config = dict(
    num_key_value_heads=8,
    rope_theta=10000.0,
    bias='none',
    init_std_up=0.0259,
    decay_shape='linear',
    final_lr_fraction=0.0,
    batch_tokens=65536,
    dataset='wikipedia_en',
)
MLP neurons of a small language model. Each row is named by its layer, matrix (up: input weights; down: output weights) and neuron, and shows model dimensions 128-255. Each number is 128 + 32 x the weight over its row's rms, rounded and kept within 0 to 255.
After each neuron's rows is what it responds to, as a language model described it from the Wikipedia text at the highest values.

L3.up1929 [106 166  96  98 135  98  91 128 161 150 154  88 157 132 182  94 110  78 164 175 146 133 102 163  67  98 125 128 142 102  67  92 137  85 204 140 126 129 186 139 152  99 170 184 168 103 137 146 141 115 164 142 146 124 135 127  66 183 193 149 116 140 136 140 142 115 141 145  93 175 148  76  93  65  73 113 123 114 122 159 190  77 146 107  87  66 139  99 104 138 142 147 116 114 116 181 118 114 143  75 190 185 138 114 139  43 118 108 124 126 151 120 123  87 123 102 174  94 181 148 136 136 118 146 127  64 124 107]
L3.down1929 [145 117  69 134  82  78 164 168 136 136 136 168 148 116 166 126 161 151  80 133 145 133 105 109 117 185 150 154 124 116 170 109  58  85 120 120  84  95 127 100 122 165 144 159  99 143 164 151 128  88 159 139 113 198 113 186 157 118 182 109  77 143 131 114 112 110 120 132 182 155 180 122  97 139 166  91 109 201 112 158 126 135  62 126 104 142 158  71  76 129 169  80 125 132 171 170 126 117  85 147 148 104 153 130  97  97 183 139  67 133 204 104 149 154 135 169 146  96 141 149 137 138 149 156 125 167 146  77]
Description: Political and violent actions

L5.up2321 [134  91 144 131 149  90 132  84 135 119 125 185 166 127 182 124 167 132 177 159 161  84 160 144 108 124  93 171 134  89 179 144 117 135 102 132 180 158  84  93 167  93  97  42 140 125 140 142 177 120  33 118 149  95 128 143 119 131 179 142 131  92 137 119 125 102 109 121 139 188 156  76 110 133 154  80 125 119 164 106 159 127 117  99 100  83  54 220 156 144  78 158 102  96 139 105 144 126 141  67 139  97 165 163 101 190 134 162  73 100 123 131  90 147 119 115 103 126 148 156  83 107 112 140 139  77 106 142]
L5.down2321 [ 97  82 163 101 164 137 126 131  71 132 159 144 125 152  90 119  82  90 110 117  64 147  62 144  93 105  79 103 120 119 103 233 110  89 131 163 187 145 130 132 149 169 172 142  87 127 142 106 182 141 107 107 146 255 187 179 174 141 111 109 109 154 173 133 137  60 124  90 159 195 125 100  86  95 132 114 116 129  88 108 125  93  92 141 114  66 159  87 108 139 186 145 112 152 127 101 110  95 134 142 148 155 165 140 113 149 128 149  75 106 113  86 169 195 152 153  68 147 144 161 122 137 139 178 127 164 150 146]
Description: Support, joining, and year digits

L3.up1036 [143 159  89 102 193  95 167 154  77  95 123 111 105 131 141 109 214 110 159 150 102 128 162 137 116 126 132 158 137 181  85 169  61  82 143  94  98 116 111 170 124 159 120 118 149 159 102 127 129  61  92 131 169 124 178 121 145 112 122 171 150 128 163 154 151 137 142  78 111  93 116 110 126  94 115  70 123 135  87 126 111  95 181 126 157 107 123 129 144 134 160 151 182 105  97  88 163 122 162 161  93  99 214 125 101 154  70 125 156 115  77 109 179 115 159  82 106 139 119 132 138 124 106  83 130 104 123  90]
L3.down1036 [106 177 110 159 146 138  82 115  83 162 120  38  61 130 157 111 166 135 182 120 167 163 101 124 102 161 143 130 122 146 146 174 158 120 139 133  88  76  69  71 195 124  73 124 128 193 147 171 136 160 147 138 113 163  78 148  81 103  57 102 100  84 149 167 158 157 149 170 137 140 120 120 100  99 144  82 149  77  72 168 125 152 158 105 117  99  44 122 115 115 114 160 119 117 169 117 149 116 127 130 146  98 112 131 135 140 106 152  71 145 151 142 103 115 154 166  82 112 150 125 106  83 111 157 109 142 128 171]
Description: Complement-linking prepositions

L5.up1489 [143  89 153 135  80 125  80 171 144 160 106 127  74 158 104  95 109 106  60 139 137  95 159 188 115 125 128 133  99 127 158 128 122  90 124  86 107 113 128 186 106 116 153  75  51 136 108 136  88 111 183  71 119 122  73 172 111 142 172 148 120 115 102 198  73  69 146  83 168 133 161 131 125 107 120 131 145 110 134 159 112 127 168 226 174 116  70 152  70 138 114 100 137 164 106 104 153 134  88 161 132 145 148 159 215  78 100 156 119 101 122 155 179 144 142  87 153  96 162 148 100 155 112 186 143 146 159  92]
L5.down1489 [127 157 110 154 112  87 134 106 106 128  65  88  88 163  96 138 110 155 137 111 106 161 132 120 125  88 145 106 131 142 203 136  92  77  79 107 141 130 137 147 130 122 148 172 152  45  82  90 153 168 136 107 134 125  65 137 107  92 194 102 145 162 110 127 101 122 120 154  98 152 137 101  85 119 187  84 202 102 133 112 200  95 154 144 132 104 134 145 168  92 206  59 146  98 140 165 134 145 128 133 138 153 135 118 152 110 200 107 121 136 179 146 109 194  56 129 169  89  90 116  48 151 130 146  93 112  97 154]
Description: Change or origin verbs

L5.up300 [130 151 137  80 158 122  52  93 143  99 199 134 136 129  90 109  69 106 119 174 148  98  57 169 158 135 109 116 107 142  90  97 168 125 140 118 155 131 145  80 112 136 186 135 139 128  90 111 107 157  72 163 117 106 161 116 145 151  58  83  68  71 133 145 144  55 121 172  62 117 107 138  91 164 147 162  46 144  76 121 134 110 107 142 187 124 159 152  97  89 104 114  86 160 130 133 124 129 119  98 129 127 140 137 154 149 128 162 121  88  92  78 133 129  68  92 128  99 128 187 135 123 110 135 119  79 128 120]
L5.down300 [ 90 115 168 179 122 133 120 122 125  82 113 118 187 168 116 129 106  67 109 115 166 137 147  84 142 134  90 122 143 131 135 153 131 165  99 159 126  93 151 122 121 193  82 128 165 134 162 102  76 109 158 132  88 128 101 138  83 182 136 211 111 111 130 148 194 206  86  54 129  95 133 146 157  62  92 111 169 134 150 180 135 190 105 166 132 125 161 150 160 153  80 202 118 118 168 145 151 154 116 140 188 152 132 147 148 162 121 172 163 135 102 177 138 154 162  59 151 135 121 119 149 144 187  94  83  60 190 155]
Description: Inner pieces of place names

L8.up2652 [174 112 173 147 145 114 111 116 171 160 124 123 128 155 132 128 148 165 144  87 128 105  92 132 172 183 149 129 139  78 118 135 156 130 132 179  99 174  92 157 102 143  77 110  92 178  91 137 104  89 116 143 138  95 103 130 150 123 174 150 110  93 130 130 199 133  91 121 158  63 102 100 110 166 146 126 205 194  75  59 170 109  95 133 105  89  98 189 112 110 142 145 165 144 136 113 111 142 124 153  85 113 134  61 154 140 139 154 135 107 121  99 102  89 133 184 130 163  80 125 126  94 124 135 100 134 134 160]
L8.down2652 [128 105 117 132 132  85 108 120 172 105 153  63 101  88 134 116 155 149 142 157 106 152 150 149  93 165 171 125 147 155  99 190 113 116 209 118 151 204 105 104 144 169 150  59 145 123 113  62 115 145 183  82 113 161  86 112 109 171 155 139 117 175 165 129 191  95 136 181 166 140 172 119 107  81 146 145 119  36 121 128  91  99 142  65 135 130 100  99 169 110 122  65  99 170  89 126 120 115 103  96 119 126 114 144  98  74 148 124 162 133 180 166 131 106 153 114 137 132 164 146 174  95 157  49 166 135 134 163]
Description: Mid-name word fragments

L5.up2555 [106 153 130 122  93 152 138 115 128 137 117 128  43  94 159 135 133 122 158 112 209  86 164  72 126 170 136 113 154  91 148 113 132 154 112 134 132 124 101 130 139  96  89 166 142 131 164 225 125 108 146 202 128 104 108 176 163  98 152 160 157 139 140 106 119 188 147  96 151  73 141 123 191  99 124  99 150 126 106 142 162 104 168 102 140 128  63 132 148 138 160 129  79 137  75 107 127  82 167 113 121 106  79 182 130 240 117 112 136 171  83 101  86 172 135 100 128 143  77 128 108  71 116 136  35 112 132  84]
L5.down2555 [106 101 137 157 112 123 101  94 134 136 178 113  75  79 160 118 100 118 113  79 145 108 136 147  85  98  90  47 135 125  84  94  49 181 130 166 108 131 165 144 132 122 131  91 106  91 106 129 101 151 145 132 123 171 150 130 117 128 176 115 126 130 132 110 116  95 133 148 123 103  33 117 162  74 140 152 164 166 167 144 126  94  84 186 119 128 112 143 169 140 196 142 137 148 181 123  96  98 190 159 121  76 111 157 119 163 149 142 135 185 191 147  70 201 148 118  33 156 156 127 141  76 120 141  88 121 116  93]
Description: Word-start fragments, decade digits

L3.up1862 [138  69 148 131 120 101 146 129 110  43 140 122 152 116 197 133 135  65 114 127 114 102  62 166 118 154  90 105 180 106 110 161 111 155 129 132 105 107 132 128 137 182 129 136  92 144 160 180 150 105  93 115 167 107 120  91 110 176 144  82 158 155 149  96 109 199 167 178  99 103 154 141 119 121  79 158 112 119 207 153  70 131  83  91 129 122 117 136 102 180  60 100 154 152 148 140 145 145 177 100  68 187 153 163 159 109 131 142 103  99 182 100 122 138 126 112 135 153 134 189 116 142 129 132 106 163  99 123]
L3.down1862 [110 132 159 125 153 140  90 131 128 134 132 153 154  92 158 174 143  95  96  98  88 203 169  85 133 102 103 140 150 130 109 124  90 135 147 128 160 167  86  87 164 131  69 148  49 129 117  98  63 149 109 112 151 158 105 137 135 158 129 143 127 128 160 117 116  90 118 101 113 135  98 131  66 218 173 143 123 150 138 144 150 167 146 152  93 141 129  65 173 137 124 139 139  64  67  69 159 132  98 116 113 165 106 118  94 113  51 165 128 142 102 124 127 148 105 163 192 104  87 143  96 142 115 131 124  96 172  82]
Description: Word-final completing fragment

L3.up234 [130  94 137 122 139 150 118 190 121  96 131 186  99 154 126  94 110 115 160  91  96  74 179 129 164 125  66 139 151 121  97 141 101 133 107 128 157 161 102 181  84 112 109  80 101 120 126 137 147 166 102  78 179 128 161 159 125  85 147 100 160  86 124 194 146 153 116 125 133 163 129  75  89 125 136 156 166 122 156  99 112  75 156 208 106  63 170 153 133 132 119 150 108 173  52 117 121 103 125 161 150 172  97 161  77  50 162 140  74 107  59  70  94 119 122 150 129 123  28 139 154 131 109 122 113 134  97 155]
L3.down234 [111  58 166 107 107 106 119  70 178 142 132 124  99 134  86 117 150 101 157 166 118 113 130 105  96 148  96 119 130 143 109 114 119 149 144 120 125 127 134 127  53 134  65 107 138  99 125 156 115 151  82  91 161  71 135  66 124 104 119 164  91 131  99 126 137 169  83 134 152 127 147 102  94  88 108 129  91 119 170 103 110 195 155 126 141 126 139 150 143 148 119 117 216 130 131 101 126 105 201 157 108 129 179 206 151 134 140 173 144 121 108 156  96 122 131 121 110 158 124 112 109  85 150 144 106 107  90 165]
Description: Word-start fragments

L5.up2953 [110 181 215 142 134 165  91 145 155 115 106 142  80 121 127 171 114 129 124 120 128 130  93 120 133 133 176  73 128 155 113 153  79 114 147 167 109  96  98 114 125 137  82 131 113  77 155  79 120 120 123 137 183 116 158 127 139 147  96 135  69 113 117 136 199 202 132  95 132  62 138 180 142 126 164 117 126 157 153 159 152 163 137  79 179 146  65 137  96 152 151 100 103 146  56 103  67 137 169 119 142 128 127 105 119 162 135 132 159  68 154  90 174 107 122 118 168 163 123 125  54 220 168 105 147 121 155 161]
L5.down2953 [ 85 103 116  92 174 160 122 142 119 157  69 156 154 109 113 140 124 121  98 111 129 143 140 126 120 108 115  51 107 182 170  93 103 128 121 156 123 157 121 125 126 112  97 106 199 163 103  97 107 135 159 136 111 111 152 158 102 144 128 137 109 127 170 159 117 100 140 120 134 157 138 166  83 122 148 172 163 132 100 111 136 173 147 191 120  95 135 109 136 153 130 157 147  91 110  71  96  98 125 136 135  97 165  97 159 153 175 106 107 121 157  70 130 106 134 130 185 118 125  82 171 195 123 133 113 140  95  76]
Description: Mid-word continuation fragments

L8.up247 [114 171  83  84 146 136 118 126 154 126 116  97  96 182 124 130 126  64 155 114 169 146 143 110 140 145  60  88 121 134 132  97 142 174 143 179 115 186 147 185 110 147 160  78 133  82 144 139 214 129 136 136 192  87 126 129 126 135 120 152  86 168 151 199 164 144 156 105 130 102 107 128 165 140 117  80  43 190 171 165  68 110 143 116 201 205  70 120 146 158  83 115 141  91 125 135 115 127  65 148  87 102 122 101 169 135 102 108 119 127  50 156 127 148 134 125 128 154 161 134 108 131 161 126  97 223  96 120]
L8.down247 [121  79 144  92  51 102  94 144 162 102 110 129  74 114 155 117  85 157  99 158 113 154 138  82 108  84 154 141 111 190 153 157  97  95  62 140 150 135 127 135 100  99 122 164 146 139 174 165 116 166 109 135 122  90 128 160 109 140 101 104 247 157 131 127 139 108  95 154 151 132 105 197  92 149 157 202 154 107  97 189 177 113  43 145 130 101 200 114  95  95 134 134 182 127 102 161 113 132 118  94 131 133 130 123  86 174  93 182 105 147 146 105 130 103 109 136 122 162  94 126 109 130 153 141 129  90 121  99]
Description: Clause-final verbs and digit 1

L8.up2304 [129 152 130 117 128 150 100 101  92  89 111 107 137 114  98 143 148 108 153  80 159  69  99 153  86 116 136 141 133 125 159  72 121 117 146 110 171 117 135 174 128 179 124 121 148  83 124 167 123  94 134 173 140 181 152  87 108 103 114 171 141 153  93  99  87 147 139 102 120 154 155 138 142 155 188 132  90 135 115 122 141 137 132 172  83  82 104  90 155 148  75 100 112 139 152 116 132 141 183  95 129 102 137  78  70 142 152  61 166 115  66 141  76 111 138  48 109  73 131  73 103 104 117 105 141 119 105  81]
L8.down2304 [104 104 129 128 114 125 107 211 173  86  82 118 156  83  37 114  95 142  94 111  34 137 142  88 167 125  72 153 123 121 122 142 147  93 104 129 147  42 150  98 156 144 129  98 140 141 153 110 172 192  69 103 139 107 158 158 151  83 101 124 152 171 143 121 164 122 157 151 142 137 112  90 140 108 197  96 137 105 121 200 164 132 184 107 108 184 104  86  93  86 129 111 170 140 155 111  71 159 123 112 125 157 168 146 144 132 118 135 124 125  97 146 114  99 135 169 113 104 130  74 129  93 150 193 102  81  98  91]
Description: Mid-word subword fragments

L5.up109 [ 62 148  95 153 141 118 125 141 132 109 139 113 146 162 123 108 136  92 144 206  96  88  89 140 136 125  98  83 124 182 111 192  99 113 168 150 149 102  96 167 106 180 128 163 135 194  96 141 142  99 143 139 107 149  95 166 149  85 136 109 114 122 109 124 184 172 129 171 139 133 108 116 105 108 184 145  89 108 183 154 115  91 136  80 148 162 139 113 159 114 101 111 123 118 128 117  55 195 150 178 122 144 119 136 109 156 127  82 204 105 109 147 110  76 143 106 120  83 134 149 146 167 120 121 148 160 153 145]
L5.down109 [117  53  96  90 179 141 128 125  88 120 155  90 132 112 162 101 102 105 127 139  80 184 125 143 123 110 139  86  96 144 158 119 137 176 203 123 110 141  94 140  56 165 139 112 125 175 138 133 165 140  91 122 124 148 162 127  94  73 163 179 131 170 143 128 152 127 110 144 138 173 180 101  92 135 103 150 100 146 108 148 147 150 113 129 164 114  73 149 135  93 120 111 145 107 168  76 164 157 120 112 104 146 160 168 107 123 138 118 176 147 137 100 169 130  78 151 134 138 163 156 154 107 113 118  55 133 149 130]
Description: Inner name fragments

L3.up981 [118 125 133 136 135 161 120 129 113 114 218 141 118 112 104 172 108 170 110 141 141  98 103  83 138  80 127 123 128 159 138 125 150 172 148 154 111 129 136  72 111 139  95 132 125 156 135 131 144 145 144 145 134 120 129 113 148 161 129 106 100 159 106 176 115  53 161 140 114  87  59 119 125 112  99 106  71 141 128 137 140 138 107 151  99 146 124 113 157 134  73 174 118 137 114  39 120 123 108 135  96 141  98 194 146 164 109 129 112 150 118 130 177 159  79  82  48 114 126 186  87 133 122 153  82 158 128  85]
L3.down981 [151 145 162 123 131 113 168 134 144  87  94  96 103 150 119 106  95 115  90 168 145 121 141 152 156  65  69 119 148 108  82 102 139 134 160  80 151 123 107  44 109 131  86  84 115 153  91 114 102 193 122 117  45 135 134 136 132 176 129 150 114 120 165 127 120 165 155 135 132 157 134 131  91 136 159 169 166 152 157 161 103  96  96 158 116 160  98 151  86  70  98 192 156 104  62 107  93 110 159 135 151 145  94 160 144 132 179 169 125 143  81 204  94 178 123  88 135 129  96 121  98 159 155 132  42 103  78 103]
Description: Mixed "at" and table digits

L3.up23 [137 109 114 156 126 105 124 124 139  82 132 143  89 123 144  78  86 164 146 161  77 127 124 195 118 154  97 111 172 159  95 129 133  41  89 127 115 166  79 179 133  98 120 138 130 105  86  82 101  99 109 138 102 158 138  98 140  67 118  91 179  78 128 114 141 113 152 102 161 126 119 128  84  80 137 203 124  71 168 139 121 165  97 124 193 202  76  85 160  75 111  90 103 106 131 140 134 119 132 176 149  71 127  53 106 146  82 146 149 185 147 162 127 155 194 110  98 127 113 129 111 105 157  99 110 110 155  87]
L3.down23 [128 134 182 116 123  72 129 132  98  75 168 102 103 168 122  72 147 138 184  81 167 109 196 173  73 112 114 154  90 132 154 155 146  97  75  77 144 161 116 169  61  96 125 109 120 126 142 151  95 121 125 124 139 113 161 149  71 130  89 134 105 110 122 118 200 190 139 128 143 125 139 108 105 130 137 156 139 159 141  87  97 143 118 188 151 147 123 126  86 132 176  94 159 102 120 160  75  65  85 101 189 170 131 124  81 136 105 151 159  64 129 197 119 143  95 148  96 150  91 150 102 128 136  80 165 122 114 197]
Description: Split-word first pieces

L8.up1689 [141 106 116 163 119  73 124 123 141 100 136 123 135 156 116 145 107 172  83  98 156 157 119  90 138 101 119 162 113  95 136 236 138 176 121 171 137 164 101 137 155 102 158 147 137 154 117 170 145 125 141 124 126 120 124 148 150 177  64 166 141 128 136 178 166 104 118 129 131 119 141 139 100 161 117 115 102 119 143 121 159  92  84 142 136 155 106 143 139  99 103  96  81 142 117 142 175  68 116 108  86 139 101 133  89 133 134 150  99  15 165 208 119 115 118 140 167 131 117 119 147 137  64 118 117 138 164 125]
L8.down1689 [122 158 127 155  88 135 161  90 133 115 224 100  86  42 149 124 112 203 107 163  95  85 122 126 132  64  80 136  79 147 187 142 175 125 154 179 138 116 110 165 171 112 188 167 190 161  36 121 143 111 154 112 163 106 104  76 142 112 138 100 139 116 111 119 107 100 152 124 143 122 150 172  86 148 156 104 178 115 115 122 118 130 122 137 119 124  98 138 138 134 117 106 155  88 129 131 158 167 114 127 149 128 155 131 124 132 111 139 178  86 154 143 137 107 133  78 127 141 135 103 143 140 178 155 150 115 154 138]
Description: Predicate-starting "in"

L8.up1325 [136 184 120 172 148 112 162 126 116 115  64 123 136 112 146 168 139 137 121  76 191  96 110 162 117 130  85  80 159 164 171 135  94  88 121 165 154 127 105 233  82 139 169 164 110 169 114 119 140  88 142 138 116  84 119 124 105 148 121 146 103 121 141 141 136 184 177 164  94 155 140 106 117 103 120 110  97  98 105 153  73 141 144 114 118 194  71 105 176 123  76 169 137 166 179  95  91 143 165  58  90 151 144 130 162 119 162 123 122 124 106 111 129  96 166 121 129 135 143 112 114 135 130 154  93 123 130 217]
L8.down1325 [ 80 151 133 132 100 170 180  97 118 134  87 130 139  71 187 151  47 128  53 102  98 222 108  96 129  88 129 177 126  84 158  70 140 140 140 129  87 180 122 122 113  97 118 131 171 152 112 142 138 106 157 150 116 140 140  57 103 114 102 149 103 109 132 126 135 126 165 175 106 133 160 141 150 115 158 156 103 103 158 124  90 140 140 140 103  79 132  59 130  99 133 167 146 174 183 101 151 154  65 121 141 126 108 134  84 129 123 114 169 101 130 187  85 148 104 102  97 162 140 184  54  49 130  98 176 144  48 152]
Description: Place-name completion tokens

L3.up2829 [ 81 124  97  83 134 154 134 162 120 104 165 113 137 144 135 142 123 120 121 172 121 105  52  74 134  93 128 143 145 152 130  94 105 127 161  99 131 118  74 114 166 130  96 142 138 152 134 144 124 111 146 144  75 140 162 124 159  94 149 108 105 128  60 111 133 168 104 161 101 144 127  89 145 173 153 112 111 206 124 130 171 159 138 108 130  96 161 129 126 139  70 161 128 113 141 128 150 166 101  97 159 107  47 113 105 108 114 129 136 124 159  58 113 119  66 135 134  94  89 149 147 166 154 151 155 183 146  40]
L3.down2829 [ 92 147  47  90 156  90 123 158 139 140 155 137 140 155 117 126 148 178 188 134  83  64 154  80 151 107 178 104 124 192 114 140 146 140 110 147  64 106  98  69 201 105 150 123 114 144 142  85 157 151 145  96 131 228 138 148 152 138 116 127 108  67 136  72 112  82  89 110 170 153 129  73 109 121 122 161  94  72 143  91 121 122 117 123 173 156 146 151  86 107  87 162 120 108 110  73 118 125 120 129 120 148 115 111 141 163 182 201 179 160 164  96 168  57 149 132 109 141 146 114 146 136 106 108 154 106  93 129]
Description: Sports event-name pieces

L8.up1921 [168 129 132 163 117 164 125 127 109 150 114  94 130 129 118 167 155  90 157 114 123 101  79 141  87 108 104 134 111 183  84  85 128 126  81 158 131 126 105 145 123 154  90 117 124 161 171 105  89 137 129 177 148  82 148 146 191 102 167 166 109 112 150 169 127 118 194 128 152  87 161 138 108  85 179 170 152 188 103  73  88 148 116  97 152  97 161 188 216 163 150  90  86 110 140 190 145 135 172 103 173 172 119 134 189 146 140  96 154 166 190 104 140 135 106 104 120  65 185 125 124 159  98 147 133 149 119 152]
L8.down1921 [150 141 113 149 159 112 164 152  98 201  95 100 136 177 108 179 168 173 147 107 129 128 151 135 111 165 123 148 149 167 123 127  83 117 136 115  81 158 154 157  67 121 182 110 110 112 154 146 100 121 197 130 138 131 156  54 106  93 137 153  65 101  97 125 125 123  76 100 167  93 174 105  37 158 100 100 175 113 138 125 184 140 144  67 109 118 120 140 139  63 131 112 132 198 134  86 105 109 108 124 159 124 136 116  97 189 147 110 166 107 136 144 151  96 135 156  88  96  64 130 124 173 176 137 105 161 144 121]
Description: Spatial "to" (direction)

L8.up200 [147 138  46 140  93  83 160 135 143 103 148 104 208 134 181 158  93 104 132 160 129 140 103 104  86  93 103 102  92 182  90  86 174 104 101 149 119 128 118 120 184 151  54 105 153 170 141 179 146 184  89 128 113 111  99 130 137 151  75 169 126  78 167 131 128 131 157  84 180 164  82 118 115 126 170 115  76 134 142 117 106  79 127 160 122 188  70 127 141 188 129 135 101 155  86 135 145  98 152 164 128 154 164 127  95 117 128 158  24 123 101 141 106 120 103 130  76 112 181 151 108 132  86 148 126 104 130 138]
L8.down200 [111  81 135 100  84 136 126 119  80 117 151 164 112 164 136 113 111 103  98 140 121 105 131 103 128 172 171 113 141 110 118  56 105 157 134 192 115 110 154 119 163 119 119 217 148 153 156 203 173 142 120 129  89 224 125 134 104 162 169 118 149 138 119 133 100  93 170 123 152 127 135 168 143 159 149 149 119 143  91  93 142  91 150 170 137 123 128  84 176 185  98  81 126 111 124 112  81 145 108 126 157 148 110 105  97 167 118 132 137 102 113 122 139  65 120 180 158 179  22 138 105 164 180 115  89  58  98  57]
Description: Head before its object

L5.up2120 [ 76 129 119 155 139 147 113 153 175 145 170  99 117 117 154 104 179 188 134 159  83 178 131 112 111 168 142  76 166  75 135 135 159 124 133 121 116 147 105 144  73 140 115  67 127 156 123 138 148 112 167  97 148 124 164 137 162 127 135 100 146 147  75 153 195 173  97 151 152 166  95 193 124 128  90 164 140  80 107  97  92 133 198 118 115  85  68 120 114 139 117  78 143 148 117 101 222 189  83 175 147 136 104 105 163 154 101  99  99 100 103 157 102  83 127  91 149 116 160  88 151 129  99 174 110  96 164 176]
L5.down2120 [ 78  96 119  92 142  76  85 167 131 103 150 124 117 120 169 105 187 145 120 124 137  96 165 119 149 108  80 130 180  97 130 141 135 144  77 156 117 162 145 105  56 140 118 141 130 118 160 156 137 119 117 122 119  82 144 151 110 156  70 165 110 120  78 148 168 203 112  96 112 194 161 144  91 102 180 141 120 177 187  84  94 138 104  99  88 137 181 131 148 123 132 132 174 141  99 159 158 131  24 110  98  66  79 129 119 209 140 173 110  62 164 138 151 120 154 105 130 114 132 115 148  57 125 104 113 102 196 117]
Description: Word-initial fragment after article

L3.up2193 [106 107  32  79 136  86 137 145 156 116 132 133 152 115 121 143 101 126 139  79 136 161 167 114 116 113  85 121 107 183  86  98 121 107 165 110  94 144 179 115 135 153  98  56 180  62 154 156 144 146  81 115 141 148  98 161 135 151 111 177 102  49 125 123 100 106 124  65 107 131 120 104 105 203 136 105 147 150  55  96 137 127 183  94 115  88  88 169 112 114 162 138 120 100 130  96 107  77 110 137 143 103 144  84 113  85 133 123 131 183 116 182 183  85  97 122 151 123 127 100 100  87 105 142 133 174 110 125]
L3.down2193 [142 146  74 125 105 145 171 116 128 105 117 113  84 127 109  92  85 135 128 110 166 120  95  82 131 137 137 167 110 127 118 158 161  78 115  95 148 114 177 148 107 147 133  83 150 104 204 212 165  93 116 101 106 121 147 111 210 131 161  76 147  84  87 131 173 141  82 114 172 167  99  78 116 153 159 105 126  95 149 123 157 116 133 100 120 128 129  85  88 121 157  77  82  76 144 131 153 112 118 119 128 118  80 145 177 103  66 107 163 174 141 170 128  86 137 127 108 121 157 153  94 197 193 153  92 119  92  89]
Description: Passive past participles

L5.up2105 [130 132 111 128 107 121 169  81 126 114 168 142  95 162 100 121  65  70 120 103 154 119 124 147  74 151 120 101 154 125 122 144 224 134 164 125 153 126  83  99 159 113 161 106 160 143 195 113 103 159  99 121 122 142 208  69 165 134 133 136 124 124  94 130 101  82 126 145 135  83 168 120 155 148 124 130 158 189 122 150 141 131 113 149 113  85 133 154 134  82 117 145  95 110  72 124 124 115 172 129 103 114  99 128 175 105 121  97 167  96  84 122  80 108 149  68  69 131 108 104 110 143  82 197 106 141 127 154]
L5.down2105 [171 130 100  83 106 157 113  52 110 153 102 106 127 136 131 134 128 152 122  91  78 106 135  45 145  72 121 165  87 136 130 146 147 169 126 102 103  71 127 125  88 158 138 123 184 140 140 101  77 168 120 141  74  93  85 151 133 140 108 145  94 126 123  96 121 142 193  87 174 174 149 131 152 142 135 146 170  84 109 144 128 127  79 126 117 186 148 148  86 103 135 146 147 129 122 148 161 145 140  86 136 149 146  78 222 130  69  83 130 141 162  98  94 160  89 181  91 152 114 166 106 137  75 113 118  95 127  72]
Description: Prepositions and name fragments

L8.up1229 [108  98 124  94  86 236 115  92 157 121 155 125 119 108 160 194  45 103 173 153 167 152 144 143 125 138 151  79 169 103 120  70 103 161 106 172 143 146  77  75 111 144 139 153 141 197 130 193 132 152 155 110 101  90 111  98  87 128  92 127 135 152  64 175 126 121 134 134 181 123 117 154 168  78 139 134 124 151 137 168 120  93 167  86 166  77  60 161 121 187 141 117  47 160 105 106 125  89 113 183  94 101 106 191 176 121 155  48  89 142  99 137 156 143  19 135 122 136 128  83 138  91 125 102 143 191 139 141]
L8.down1229 [123  82 161  65 117 103  75 123 134 130 143 186 175 132 102  84 108  91 167 154 111  88 144  77 144 124  83 133 120  91 119  46 123 194 179 116 100 180 102 140 137 175  58 148 106 113 165  99  79 155 128 152 136  72 136 215  96 127 125 106 155 135 130  97 125 152 118 135 105  97 100 109 172 101  72 133 103 126 154 100  60 195 159 170 177 155  90 179 160 146 119 164 194  95 115 184  95 166 185 117 119  89 114 166 174  95 158 115 164 128  88 112  73 128 164 142 126 154 162 140 151 147 131 100  99 142 119 145]
Description: Word-initial fragment "op"